MLP neurons of a small language model. Each row is named by its layer, matrix (up: input weights; down: output weights) and neuron, and shows model dimensions 128-255. Each number is 500 + 40 x the weight over its row's rms, rounded and kept within 0 to 999. Numbers have three digits each.
Before each neuron's rows, "fires in" lists the words (lower case) most often at its 100 highest values on Wikipedia text that the model never trained on; "fires after" lists the tokens most often just before its 100 highest values on Wikipedia text that the model never trained on.

fires in: "they", "he", "this", "it", "that", "march"
fires after: ". ", "\n\n", "\n", "| "
L8.up565:511499384456506542563500435488488485530536491560546478588487553498457554473438508532532540446427483527521484455440545470482529547459498445538474487511549546525560498431500497513509503536518527495400525465467482475492494545500489515540489491565478470506490478435497504512465444473543598480537418507533565534527508495564477557453491505508468494542493404493485585475457605557486474548448
L8.down565:489511546584559463526499501487503561548535483538458560493513451500530472492502504549483491547506487509573560526469430468547463469507514442470544593536474538492432545580458558535482484480442508497338422497425549513558519503548541509520488505532530516479472492576485543468498473485522506420484491456511479519456618496520470394490448447527569534453484488504559521543500498598434575569464

fires in: "his", "their", "its", "her"
fires after: "in ", "of ", "for ", "to ", "from ", "on "
L8.up228:480486522436466432491534554526487483536524482455466542530521478466490485531441557510541488468462493481464434511510539528454504460477520579511497434510526542469518531555511533508498445483487529522537568400433604532540463579576469455448447392474528496471474525471474525468480561546473552473438539481537524529486564478523446513480536511518489519494535510537550503500498493473448469445492
L8.down228:491545489553458569438458586457441513508467491458492529517468555482548477510497471477396449506517519557523469474542467490538490532532534480499452506455496500542504535521491517535495503472495483513541553465480510500493555515508521547474516461498477514472480475478462507441436508531493485576401471530522500560518478511515548487496504461542504621487489426483489513495457463458519495503519

fires in: "in", "of", "at", "during"
fires after: ". ", "\n", "\n\n", "Chief "
L3.up791:447501526486475511568486418468557524500444535529559478518467542467495477530563451463510471551510494455573492492513503511534478441464495515479600499497502501563502487563501487476441580476513513435523472460484428488496566556493515540516541466468517469486530459470470567479523506435447546474488535487527508430506476479495438544486491516545530595493549431485472505419419493544564494502520
L3.down791:557501494514503501544525464472469559409490449510465552521487489475442478529580481544520486532519497525483483529499509510540475466525461539530488440418484415475531545496559532516462516524488420458509473521528521494500502490489594479424547542529578584491465505460497500485490505493519566497414512492479508587478527531502464486542541523443504460563495434543478555467499457454484497460468

fires in: "and", "but", "to", "would", "will"
fires after: ", "
L10.up1290:405573500395459496497462505456484525469564475510520464487498540470521457520517477477476510443514507535540540539460535460448524548477564524440567453537537480490510468460543423567545470500466533548528420586474566454547523565503546512516566499440446484491526504569452460504429522491493500410448520565504466520496519511532532475535479452477532514493431526535498463462516484488423461521532
L10.down1290:494489488424524503499482504524411462402491499531479490514489489605486505498530499519524517433540472525540528472541513508467531434499552501527516498436549462490600522620399464512485565493477449505515516506513548503402528535513503593466538455497505469480512485556447451538508560535442525492550469460504570422438558484521521473544525521496550512532479459529463524423608413532451449494516

fires in: "first", "last", "present", "number"
fires after: "the ", "The ", "| ", "s ", ", ", "its "
L3.up173:522503455524433464564451455471462518457546527514456522592485504473499483518434503470433515487463565512463480516543565392487581565553551487464471503518450447455555499482480522454540503499541564481483515555505515511473491542440461457518512452495472479514546524534481517464485461580482408463524493474406477547564459578478448574533539566540534538491504491493531522513474521532466541598467
L3.down173:503498570454476530506580566413481483523494459528565414487547512505475476543477437514471465473445511464477484530557472495435465480427529416478568526534528570554568550533457533508489441425532515446438511567479461476464539489502523507515455520530495589433432548459516536566535481474495510522531536490467533441511545477448529523486480532437535497529487516518533543492401513502507542546551

fires in: "on", "there", "as", "in", "like"
fires after: ". ", "\n\n", "\n"
L5.up181:520571506482392576531562520479445449395463484498566557507522495498447548537489516479499474485481470570557481521505576552536555571443402469499416484497515532517496556488515424521590542471459539483518487530543498491516569489525478486481511460538496455434478510553530538376533540509469573524492528531447523469495485520456481419506577501524512482423475434423547472525469521574534444539525
L5.down181:500559480527428467472515532470390473497527456507472526524545516460447453502500434533543479489542484527493486602546549497570487538505476469425556498460518513542510458537486521496471505496450515493450497498521443479531557481432543481449535500491572568428526471501509523464491522492534490492594515479518507453481499514480587485449525495499514466499472452545526458521469445499514475503523

fires in: "he", "she", "his"
fires after: ", ", "that ", "where ", "as ", "when ", "and "
L3.up1244:552593522513515530503512430496606514480501458424451544532484506453497463443513506422520572420501532575429482511454515513542485541520562532544555431480519437531509530470484417500511415566502524575541572546432540433466554509532474523487470523519531499462518602441460515510526502526445427474474492425477508496454422512543457504496568541538473474520445493474484468584513462457579505502568
L3.down1244:447491498529465504561436484505403534551517494467455489492468475500545472494516458546484482525502465497562481518528547494496460496541562507598534594523531488516499456486459458496509532444481511480530492561495556450465467478473479485534496475449494478447471482498476489454504505555533426524451494476515525444518477473519473549524476556485473513445598434545523464502481413507482517421514

fires in: "and"
fires after: ", "
L8.up1176:473504405518526506543530454523500490458474473509528523495511523525497492493518494483571523427534532490506503495517496466470520491488492437497513520448459510427519527552568450518479516483484530546557459541470506486491495489513471422475421520510542485482520535530524519565498391559415539459456518510492464481562519457527533469520526505493556486490496492570485452500511496520463469518478
L8.down1176:511436450506515505449467410440435430478383581463442563440527460541479461435496541485528553464492475504498496487400528514497468567565497501554449471435517576463499477507535393535500507536541561527523489477411507493559525555476401585447499544475513478481492452445459436422520481415557507498461503538518470432524496450547482456456510392481501490502542536491465551504456489521542403505550

fires in: "in", "on", "islamabad"
fires after: ". ", "\n\n", "\n"
L5.up1485:428452486549515538475455513470485411538472510550460450535578506510427476578449484489368457484520431525438453527476556496454484525500536601555515485500514492537590516478530479446522453533505464508504481508478476540531469473429467563533412496516567494461440452456526612480478489529528554481509482505459476454459508439564498465407458538569530556492498537475448560549530535460509529508528
L5.down1485:527439485499484483525451449472517552468503477480476497523569513466452495498587514466519489504536420551519547499524446522595488504482498576553507459454533552446473496460507477479435574475501487490523573505476508436552487501453565466466500564472528536469452475560534496513469440520497530567501517525492560552558559501497520474477442481494490512548526490442457502518468484509506554487515

fires in: "in", "as", "uses", "features", "after", "began"
fires after: ". ", "\n\n", "\n", ", ", "also "
L5.up11:523463510532480466513481571499464450437493427480481476585477479541469499504517521480429452494519498447498468527450505476515450505514620450514577511512495544527493517461468577450538539485431560528416471494551414525510529577485505546471544474514533536481510531502486376522485394450391537484498566513466496603531532504494464441533516558504535470459471537527489545461524517488623582574434
L5.down11:497463516470447544386470526515495481523505490536460493466521513495477410526448546531386524482479513456473476463498550440484515506491548460488483440415540527579456561473590536458534513565459498460476514514531528461527524475470517534458509440489482492437491526458506477523462466457570532513542508521479542505493544525535439508526472554582488523551522485514468503545523523497496567504442

fires in: "in"
fires after: "\n\n", ". ", "\n", ".\" "
L5.up79:598529521434543478511551443450507499569550564474427474549482618527477470490524515509489519512522468508470529524509522533487518520474462479522455514536475475459548491523524481521503447390462464512600589507536480471546497541564545518513555503504424499450487493527560437445545471508509544482452543452519522455448499503535477486535496520549503471528445527573509592526436450490522478585438
L5.down79:453441540434507406513460511472493535521510511546498604572463497463510508515502450521498529492487499560472524502508552501520445487550421412604505552497522424528514514513499442503551536455473442452464493492505538520434520504470526532513432578484535500479449483563498515535485444489624546498435475476447528503454491553471463468488554393498527476498494431452447471497561508422547448517520

fires in: "a", "his"
fires after: ", ", "is ", "in ", "was ", "), "
L8.up48:501545456451462530566532443566481580523517459474584538538500484578506508499502564447485470399533513509523510503529523468449519538501461560456553438549525514444499529482506527533578470488537463452560460491554545472545463548526486500551557452536509484549531556425468512523556534547519479448480517542480505504575537551505449497479495534490537559514441480467441470551518511512563408425502
L8.down48:505417508537509467467530507483466493417524486491508524506457438559553484485473480506445508457475535560487468541459463481431442509489487493504551515481545492523558525469464538521559526447566461419505456498480520582461502432526550526536478509470487460528499505373421457527469545485479512484558540510504425526587528539452500556524445513461523480505503534577464484498529503511513483496465

fires in: "and", "while", "as", "at", "in", "of"
fires after: ", ", "but ", "well ", "because ", "and "
L8.up1060:498585537428527495510516486512544508554494515536484500467546433521511479505535485473506504533554496438535488529476505510481525504504533476489541546413447556517477454522592540508525438543489478529432494526486378468547534489498531496464554445524600520452508473496431535491452549490505524374458464415467533615551484483487492477499504493530508484526502511514464516527546441546451496501450
L8.down1060:514478549432539507464494527498432481516504523513501404394515470452515479453482505522498432529410502540454535449491541491516532532441428580459521478518553466485552540502490477487506487473499542413536458493430492501507481531498511439549467669461538512483593485500546466481549507503544509576541466513561506508505482499507513494496546500470510459478453593524500496431534605559542525521533

fires in: "in", "on", "for", "phd", "from"
fires after: ". ", "\n\n", "\n"
L5.up518:549481493506517576411469482528484475511449488560485416485493500536467515554503532507496482559593447419492509577554519415537443516478578488576508487571469532512501560467544575490436519530488404496495520484490406477440561518561513476557504536503465524450545486540468532504502434527454551515480533437546504495506499528549543495534494475609476524559491578502506460492524502466532501418568
L5.down518:515518491507516500448560437452450523513479413462560503542506459546561453467408617511451479550526500425511473510361535531502490461542505483494554496500499523471473510461519468570491530495495525550501526529475529426545469484462513504458529500480470475506518455520501479532448543489592506568480480524545554483476465474400503464509516528488476550522552537489482536475500547524504515544521

fires in: "s"
fires after: "'"
L8.up114:500545520488479450510426491569541526507494490555508401481495468524437554489500545528511553481582480427443506402473475461480497551563580544509481496490416469534470531524377509506605466564537520513441478430508501490450413449494454539442475626528449545465427543523509565529480444585509444458440499503504497499463484507461458480487468549510495511506507471498462532524447503518495551509509
L8.down114:428494561388588497419542463514505524453522480490461500597454519533483476504482435475504467462504457604508431503523528488552470529580475544507513481488476556556543507531578532404531478530474564509433516530548536567477464542500493496499544501445509518536478390477490506484454482566495462445457475493494525480547477518535457526528522520558512462427566474526490510531515550430464537562595

fires in: "republican", "democratic", "university", "american", "local"
fires after: "the ", "| ", "The ", "\n"
L8.up637:537467562432517443474562474463546538509493466495480480514481457546478511457506453520505484523497514515505503584559462460474526500515560517459508569445435566471445563500484486384608476506535417498519442459434495514542478495521525584512479432482508485538442470499513537552496492484419529474499529510501407476511494466566474427532538520502543475525436503525495546463443511479582488591500
L8.down637:517486542476494546435546467478516518469524506512550411498553519502461506568462511534488517486457523466523499524490496461507457452531508444503506453530474505487521595435464518489459510529485479536493568519483440466519451463546500451513524558513524543497440452531482474465533535502539475505529479501579420486550496563507506448495496486505485500487533498499484471452472472531455416493517

fires in: "is", "was", "club"
fires after: "He ", ") ", "and ", "who ", "It ", "he "
L5.up847:503496558543520568522517521529474462471459474561572482497528494595435559501536478525512443470520511590556468468536451509514452535505524521451525494501526459515527516546541562418527480480501448511378455387479505573497555543546435479557550516576514596495493526478431543458475440515502524544485443474492511530462498518474449463512514507476490538468519523531437431489494440469445537516542
L5.down847:455506440440539496473509498511468489436518435498550519534549495496472473488489514464434549523460531559478505446544442543522473582536490453555519469421497495554476488576565517536476517512478466563424502501455525505540563464472416489532478493486516479528493468537502520437460533488507443449476492529549442466463536557521517467496520540417509485485529467517560551497503538587452480526535

fires in: "he", "who"
fires after: ". ", ", ", "\n\n"
L5.up1355:469464541463473549488457493501504542540534518469483445539543532539508458518528505430474511494467452487492527494523531576514396556450459521533464503523452491493470545520452512481500469467509461527469481509488432505452563455421459581454521514503537464481508465508504477560534505484505485444455479583457530500485460540431487467420485486504513486472455490509495484499547540608486598548532
L5.down1355:513520452427483395584510464550449484485478509526509533528459565584497486554483431534575483538487438504555542461535482513503396450527519416559434524499447453488521466516512601542533514519434457457469482538505478532512426503523494505501526457520420467465518478485513530482456538485491496467522446562495604493486489452528489571552500539545515487502479514509494487533541429530478524441468

fires in: "3", "2", "how", "5", "what"
fires after: "| ", "–", "of "
L5.up186:503544487523484506505498537510485553546504472549420413533488532522504464474479526526561522398516509519500510477559497520472508473382478460512476534583560506457491506529508426499447483461534499537522494541519510528490492475474504587489485513462441584459514473456506530475512469445483539522506491517541545552497500509415486515471495502544522517501520473522553497550511503548503540526415
L5.down186:525501508504492502475492535432514508430535499432465576498531426495514481536545510457470503531433570512499487426584403551555527508548471558484512547536446481514509566480535507510515505461563448534545549502513559557544473484489476470446425534531507504556577544522545441405463467467517423441536483485474426527458465440485486538481490521504539488522486475496518489539586446496474522517404

fires in: "2006", "2009", "2007", "2003", "2005", "2004"
fires after: "| ", "(", "- ", ", ", "the ", "–"
L5.up734:455540507531467494535458500517588428573508486502540519483431539501497513510438398557497463505520493468457460524517552534502464579544531487632477498505519453535526511534573413499579566473538470562466569466409479484457528529467489475447529509499526510452392487534451474533603533561436516497509565516439560488494485476566473561452518514478513438458511444480494482466437511440549482532518
L5.down734:478393515561533471470524514573476459458538495482540530498521536495486457480538485486521501470471507524520531477523518520490524429440541467498462574570514546540432536603492460401554437480479435526456497510513505482508474443463539549476486477488483459481507492516485467488507519539494486462515482497584501539463496460502535491548555502520526542501537531554435551474519462542567500484437

fires in: "he", "it", "bootham"
fires after: ", ", ". ", "where ", "B", "\n\n", "0 "
L5.up592:498472469512479484501600443512568502499504496576490405425484535554465580516465474494508552429556477562530515517508595513510482552489543509378496493461492417509504516430509488555461516509497442570504438493467505514440485526468479500492516473412518530544568568579548544592503504483531470582469486527517455522523501597562530461510518553408473495514464460527519499505482499505512516551426
L5.down592:497452506484496497444555541515531559460520523470446499512519432557455567482477461548537523460537450477560490478449569495473422521543485470530514509500520531470508480519593548510529522549473480460522568511450499470497413463491531540499481528472492566532463367433544531434469471455475524486456518567493477518501509467533515496487423490548465491485480440556452539455524472490504475441510

fires in: "he", "born", "1989"
fires after: ", ", ". ", "\n\n", "| ", "("
L5.up229:519569450520490495521438499514458590414421485486548464488449518573520515607485469437537534508530461516410493579449532459572460484502509495506496529512438488475585542482506484428501491483486492527460517444487477447540494502472530519575536530527505523564502545568425471483569505510497543499554518534517557475525489477512483506545509492503452560539479489471484534430515514519491503437504
L5.down229:497536449506554538491455494548505514449555502471440444462396608519490443506445485496480527526503570504497557470480475473539477485396476486523550539502499538477523435498564495440490476450450456548530552570550552462467466555472489483483504506599420511515517477504479502523547480520474437428467545532480526499533498456559424541507484439428484438546486478466547541491527488466495553468490

fires in: "the", "s", "local", "his", "their", "national"
fires after: "the ", "'", "by ", "and ", "The ", "but "
L10.up84:516441524475494452540481484554502528520506573517497497460497477517466500468524489492515473488418505494459538558452541493513492399564523559509522594502482518532513486532480538523431498444545528553570526492453504475407507441508514561510547505544515514453499547552556421514568543508528537502461418558529444474550490470467513513561523550455519527540431519432524519517524495466465497536461
L10.down84:543432474566460455453471459504466488561544515487537537449545574481551513459482479485509544526432514517529579554498564466458481524486468480567534481490451510511559470477511547524496489464522522402459548464473508496519524476513558565468508520511461443508471438421475515466485556485539524450480534505460477501474490512512464517479447598499496486491460532508480457530530499509446538500574

fires in: "0", "is", "being"
fires after: "| ", "–", ") "
L3.up1284:482487513552478463530537552506508577531529500522488430498534514443520507523614472462476465429439554509466455510457469533556493536514500474485488456547472513497543483502482446452550481395470481541458443496494464501458464490439546405473497465567478520482487552476489544520506548537516491460418564558510512461525531491492507503455499452528407490538531427526483500453493476490583548483463
L3.down1284:530515476549558525514534529492378410561531481556536548521587470492465487493500510527485483528494445503526479502468489520498556512489548510500492493483494455491526530493495483537576460402539512496541551499515502467501526551492486510499515462478477586521532541585508422428554495475472502462486547482500512506581479550566558513470471493488472488435503556458544620477533446463473425457489

fires in: "she", "town", "can", "city", "there", "he"
fires after: "the ", ". ", ", ", "The "
L8.up318:509515567464456522543495510492541550445455587495508510497514497548470501523528585564507530472475529468559470424438552481519513494451475510549534505522509491457519477473530504412473468543435474450475470477468486543445492527539515522508455496495473551462521523513460503565541445543494485445500461558560581542477482512514437470519521491478577466561452516444456541530533435494452537527528
L8.down318:501518471523483415506511498450500485526540609524514518459540522541459473477533515545428464586386478502514476446481568531453424508443554484507491481466523462486522447572480481527477484489463497433471492469503474520472528490542524504477484622385509515520475433521490512466485524529494532461569513484466511539484559498489550468480507472458425426557550483497514557418509479472523559471573

fires in: "in", "october", "of", "on"
fires after: ". ", "\n\n", "in ", "In "
L10.up1143:506473478476485518483439469478571576539532511480522561507507533421512507497524465499533466503491533513548515528443409499525527552418504543473479475538506590530532538470509453481478541455497457514504521487543531517454422508491535458499494514451496432509414525465550479508495552459508606515634457469493522476428492498394485497531453453559437480546586478518518524497507536516426494467446
L10.down1143:515541518550525513497584546532485494478451471478534513494506531487488585405433502541446488518480432546500499493511512544504522478496504523459555503523517442505483529539556498567500447544543473488487462447491496517500539590525475472477403481557515442480513605490473487516509462497545477513506534529513497512472464502434524481473534403489538545499528534416466485582486561464477498444490

fires in: "the", "these"
fires after: ". ", "\n\n"
L5.up463:521491485446514508492499445554535493571506515414425492519451462445489484462506500469513487504513512558509467489453486527451581561553521461510422524511500455527495556483482519560489555452469559503482474514520454452468509512451496481539470497373400500425510533524520464483431472549453504492500504541551536546535456497501468466563532563479487536471509541457506535548485467505512543526429
L5.down463:492515454498536420540491506507499561516501477547546524568487546508564451574512446547483500553472584501450560480522599524478456497535522472423491482542493478504408497489462488466480511500434506432586592552558558447571510512482585553515523420494422514499430521510530505400525482464482501459549503513504440512519529494523432518558452479532526531460471509540491487552460494538429518483435

fires in: "the", "first", "s", "only"
fires after: ". ", "The ", "'", ", "
L10.up922:531509518503546482524472480533514518575447521462510495443467485487570478469473495528403433559481522521545514461471429428518479557510516493499491511527532476482518516415518516506557499471557501545496444512463494481442460460454470474545492479598472547427508493561545483459484471506510529493485544497498418509518539499481535508570462513484498502489481457512502413497582491480549436479519
L10.down922:514450471509465540461509457502462518499490533477522502523448478506545486494495528573439483544536528530451460469570480496393453488597498469525478461504488573575559541458544530433426467530509548534505461524481440473529481504468485529571514586565468477501555539472468497489400508491554534594492519510569537516488502497514461443529500539501524501542616513584526492500480464447414562519460

fires in: "the", "la"
fires after: ". ", "\n\n", "\"", "- ", "| ", ", "
L3.up925:557481522479523454558496524492552548497521442473452470574546432534583417503599455469520535464508559502558497486433471451440459566526518499447464461504508449476535587566562531570449459461485477550551478450431568466489458478430525453495485519509469449570567471556487493506582501446465495563488496502469581502494544552533520511478468512543501525515519450432427544487450517498574486463444
L3.down925:629498544384469506420520587552556464509452549511495543434531541473520514541488412534554513473503505510494510492551485473546429511487478512556530588426520579512475554444413492475520574429482475465484515533500523477494515570541451526542554508482553477478408518540524497476460455475494496541423490467495417454397479485468515495472467534521479468520525498555530478558502524509504517527586

fires in: "and", "in", "as", "the", "some", "but"
fires after: ", ", "but ", "; ", "\n"
L8.up708:495509506467537531562512484511543508488493479458419533551503555568491443482518492466473565436474554459463491496483486438519512500555487537568537507444521525417484451519500528551540427446539535497532526492532442471553493494539488537509504428468414565424484535404489555524471517547510545406437493488499495541534475476444459553556521485572484491474496457544472461500449412549550517569472
L8.down708:462501512465533504410474492465504525639526528505555487515531470499493542504436513491481473535434503540465457528484585484510490564609526492515440434547507503474508466477537512453547504460485446393506461467477562573508515508474442555550464508518510472470483493467500503543449477516509480523506455570452575496453515481562528502536473516516565435474544512505486462547472470549525457490463

fires in: "she", "he", "they", "it"
fires after: ", ", "that ", "where ", ". ", "which "
L3.up865:499492475480541548483501513439455446537533458511519512455513543519541502481481523438463492501487538465484484512487527512527510497517547503494575488554523463426497506469478520528460555506493510504527532493426468487508567460480499477510523462481569534551523548507509551601465510458462506465552487460499466492587464519523494398473498436533460526485537474547462568493487510545450509539535
L3.down865:537490461461472406491477481415536469515506496515486519571469492535524565510434527490480503487528499466512518430495468527511431514508480496553465385556452487470513396498445520486515556546507488448457570516514544481467510501465502487485503470456420440541495499483437494511460497472512530459520506461482469505492473442468504468481503575511481537520461477435471547447546454381521542527531

fires in: "it"
fires after: ". ", ", ", "\n\n", "but ", "that ", "where "
L3.up24:530464462499462511451549449450503487520528493557511460533513522489485558473476556475545505444462523471526498493535527551516482564529561518544511448508510515469490527494495454524460485542477561498437530531448478527515571518487456447490529513518510477441596504493516527534520505511533501489473541486569465496619448566504450594495493521517445486528568382614497561483519521494494535553523
L3.down24:484489553585472543526521516406473476513464512516475444472468554523509537457528538492501495524527514504525520470455533465514535466447491480513479501512474522466500509589548539566525482514531587490506493513514476540479514532469489559529415534573475505496505469441467513495495481501521506498570502547475515422530544495560520481495432532544464473569492541569586516531546468460544585490474

fires in: "the", "a", "first", "one", "an", "only"
fires after: "is ", "the ", "was "
L8.up693:573498603469521562515554519554533457470498450536485520507528464547528472515512521469450463473458458481526500469537452508508530501546524502503467528469530476478538510493451468479481479505452555394441521525545507522493506508492629490511565515547591483478422450513509530524451497561487534487459459515466498517486482500502523502458517498505466453475497478488579469510521491503477452528493
L8.down693:517418479448523512509515493510510478557497512524417477446485483556559491486486570525483447446490527531510531528514511458487537517508506518508474561530482449541486494495475635524547517478496478506489529538486482528500476495502488452502455535488492512530492514502479539592437498522550512511648508497355504500526542490502504542532453503477486469514518614493474523512525510519582558545574

fires in: "s", "its"
fires after: "'", ". "
L3.up636:470526440528513511368530505456513469505474493486487512495458429467528474519496594407454537490497474466440532445431523408482494539672500390498416491495464551535460442546523525530567450550509516535459482520531538502498511559518515465532444510472473551435493587499471510596504511473448518462516446508437512538456443494439516504637417561446512495520509455501481546528533457426496530542533
L3.down636:500434468516491394506448524473428388493555488421575478497474561488512539462467493512522511486494482531477518475531473430531416531612489534540513446414493464568486517502448515525533592473536517468484487529555526535454494541443496505481492512522476490460585479511513492458514448509513537514514542438478538580470534459473422516513531492507450502520543454517466541503525449482528548507484

fires in: "her", "his"
fires after: "of ", "and ", "to ", "with ", "on ", "for "
L3.up795:498516505501474409511568446442512496456515528503525563524460479424499490414484536458523485528580461477456517498483456464520529558518462521485515447446484496473555498577530479531630515497499531532551463490601518458515598504520567505660499547466541478489492568512519499452470494506463507492516558521519502471436540439473525529584537460464505526509458456512546495489505512554545390497477
L3.down795:515493467500528522520476486512448504562502538480528485550489489565545489563453402491523470502466510532437490511508533602524511451556463459468446532500549464498480450513479490402532463463505481495466494504455495499434500481439524529528447469512475545557526427533473485525538523476463524493448523528539489529586496527504444486476514531497496458512565465599505547431577394478520470548488